Weights of a small GPT-style language model, trained from scratch on English Wikipedia.
Size: width 192, vocabulary 8192.
Architecture: LayerNorm before each block, untied embeddings.
Training: a variant of Adam for these matrices, 727M tokens, 5545 steps.
MLP neurons of a small language model. Each row is named by its layer, matrix (up: input weights; down: output weights) and neuron, and shows model dimensions 16-111. Each number is 128 + 24 x the weight over its row's rms, rounded and kept within 0 to 255. Numbers have three digits each.
Before each neuron's rows, "fires before" lists the tokens most often just after its 100 highest values on Wikipedia text that the model never trained on; "fires after" lists the tokens most often just before its 100 highest values on Wikipedia text that the model never trained on.

fires before: "0", "9", "\n"
fires after: " "
L13.up682:102137181123116085125135132134114121156130148111115106134151086155165126112126098199149156128088066125126120122112141105112166136168083173113112105136118098122118145097147114121149148166152110090068115132201126125112122111150146156122156127104090140115127114100120131131098153079158112171
L13.down682:142143144103117112136137115088160156161080155109095123113115068154078144103133129147160142113141088152124159111135177118109134126086099106082191135143103127137121153093143111104147116138156166121111164119134101137157089117130130139147111100145168157140160134125142112158138136157126163154

fires before: " ", " (", "s", " Mid", "8", "4"
fires after: "0", "3", "2", "5", "1"
L13.up600:101150107129116146135099121113138140107131102111116071142138096126115161157073116131134125148144094161111148128144106141104083158138128133135148127137103108081157143144166135110132153129114128106093126155141194158126138146142157136125113140136099130096106116155132151126136106144131130111
L13.down600:132126135123148114118105113102130165167132161082130130168140161169110109173161140138101161126103159135092132151118125104148148157104137128106143124122183134141128106131106135099110138128064135166108123119113133134164152179106104124113145130086120109146172088139121111133169136132139107162

fires before: " ", "\n"
fires after: "0", "3", "2", "4", "1", "9"
L12.up621:096093174109150153111105145093120118154167173097153080148124127142109128102120114135098117142169166113118141100138100112113160106092138135135121101146135113159107171113137144133107137136102081103124067138144113139098130113109163106137133104161105141127067104130117156114156114123094182112
L12.down621:143142105110123125123168135145126107129128114132080126134143110155101110121090118138129142164129121142108104147126123144141110127160143124131167157115115162096110113155085117105128146170144168164130147128086144114138124137175100113139124144109132151118139119104120149161149128126152111132

fires before: "\n", "ist"
fires after: " =", ")", " and", " de"
L4.up188:148125133116127143136143073117133129110153123114124138144121134116121110149105118167142143104076146154099144100156094158165104101101142157081150085093112133117167114154127113136121138163157120089163144143163101113110124130170128073119135154127123137128091121114127133168084143159120121121
L4.down188:158132117132128078121119113100101158135140172094060131100167160123151130153144173135132137125165171109123157108149113098098129156139109121103116134122099096118118159153213136156113119137096127104127126137135073119103128149118115102126130144159140160088123140136081120103096173061144160149

fires before: "\n", " "
fires after: " =", " life", "1", "″", "Biography"
L12.up517:160103110116132145133130081111122133152120199115120092098139113151142092121093117097126116115121095169161201153134115139120153128131094141121146100130135114102114152142126149103129161139152082087132121148167115140148139165161148120135143122160153141122135149109113164117078128110143160159
L12.down517:164161083122103126119096136116143051150110177139140142151117091119122139150115130132128106111128144133134140144167086133153146148143111107134092110116112143157138173107104114130156157134142139157093107097083119114165157153098112094119097093108109117125148107148107101107130138143123141139

fires before: "0", "9"
fires after: " "
L20.up739:099098128202113133173105113114154129148171101122108089117156096129098116140133105148127114125136142151106137086143151122128207129134130092132105142102116111139156154155122103113127147062144123102125141113168181067156125159109120076133066119151127130126159121133132169146148132117096130123
L20.down739:129167185135129151148117150116124144154091130125095143121122091132130119100121119120088132173108153150126173129115090142097113127151091171138124091151143137096097147070089140152150124078114125117106131129135126128105119152137125167133113117107110143156103101139142132137147105100099116160

fires before: "–", "0", "1", "+", " |", "2"
fires after: " ", "1"
L22.up341:104132160129089138133105163112132167168144102099146062098157127142116094135126150084128169145116097101141146156109110149154132167155130091143122110122139121140145142109132162142157139114145081099121123091133163098132104114165141119139106116154126087137151120102112148146115136124133154145
L22.down341:139124130141094122120167115147139078123097131184142159152128168148125126164117108120149086141102108148130124094155128135120141097132098113099146107120081117118144156100107091155150124098100172123122122132104076130115148103117139106144144126080170139147157118133102096120148144135154161140

fires before: " |", " —", "\n", "+"
fires after: " ", " —", "s"
L13.up91:110122174168131123148122137140106159145129145116122108149137107123078132107123097146154096121123118161119107097154127144148138158137060124110124093157109078120167187117133137142160161127149086151115102119164145111084173138152156082140116102153105106115116154100147144126110116138135115119
L13.down91:175130146143140089122110116082128142123139138121161174106128167143107101114152117165220144126129105121149137137092157120128161150159139106116127149135107138139112152117135137117107096142129158115152135113087122119083144157131132120152115133122136108149108138116068141106146122179124148153

fires before: "\n"
fires after: " =", ")", "History", " pro", " life"
L6.up710:114125145121133115122115132186146141145124169119139149153156139116099137110089131130081126090103117101172111148137118162124144097120108135088180105127101118138111136136137110139104181117135132137109111156152140140181102099130145145121137121132085161141158172133102126123110150136146135096
L6.down710:160140112112128139147147131084135124141123110105125115100122101109124103142189144139167107132167130144115115082112110086144146121145131142142080137098133136098136078077120138137142096154130119107118153108088108115090115141136112106169148132169139125090140098135152122148110081121126129127

fires before: "0", " |", "4"
fires after: " ", "_{", "0", " ("
L13.up224:123074160170140146162135144112116142156122101129130126148136109145128118142119129108120141135146119100169159146148120136107136084113099154112129115137152117124128164141114125112107181085157100107090125116151085147165138102141139083161116140148138125115094134118153146124107159170117126131
L13.down224:156143093082149114159135135126134051116139163128160141131120156141086102125129141137177138137128066145152115139115109116126175104126150130185116130131127143114091114108090117094114121125142137150154130114107121104128145125051131121102124080129110121153162132134118127139149087123129137142

fires before: "6", "3", "0", "7", "8", "5"
fires after: "3", "1", "2", "7", "0", " "
L13.up270:091084102087130083145105130125132130140126120130124160150147130135160079151081130134144104120102142135161130133170145165142149158142164150129169159136127127136115142120115148156151139135109115120118158153116133165148123115126149121156112130111185151112134146198084093111136120141108120075
L13.down270:127136154138145120127139138129102124151098175150157104119119122149101195090162125111111102148139127091107128120099119139116144088105086153139131108145093107132112135152133131112139125096171157115114152115098096093139151106092167109121128160142070100144173095119175113106112131149112122164

fires before: ",", ".", " the"
fires after: "1", "2", " his", "0"
L17.up546:118101118159138138152119120116174134140137119121091109162108090125128105098115079156137107118143177135160108102129113128112115131141094122100144148141143113104117110131140114146147135143165126145091128158148159144137178102121119152130124148165094115100076129127136126163172165080150169081
L17.down546:111161120121112089118182155127065176130107135104150123116177126106118122159137157119083163121110052094144135149142096128141148095139131154146104111111163161160180121124110143103158122101081158141184105116130130096116083146127136149128114115130126125145155107145072098134078129150114079156

fires before: "0", "1", "2", "3", "4"
fires after: " |", "0"
L22.up618:102125134068114143151106137124155139131133141134158120087146104101128110173088113126102105106124149130124098163103126125062150146143112172130161131125123124129157159120148144137131147150093124087149118128141087133114134076123144131091156149121146181088162155117132112150134130152157144095
L22.down618:100132107165125138122113170132136122147101167142139130113120166150166153103133120080164124140187132138158099153129087146086136097117126114140129107107149130109144127134111083164125091103103104147111132118123142133105120136134154146110093141147184095172121115116163106141108139120108150161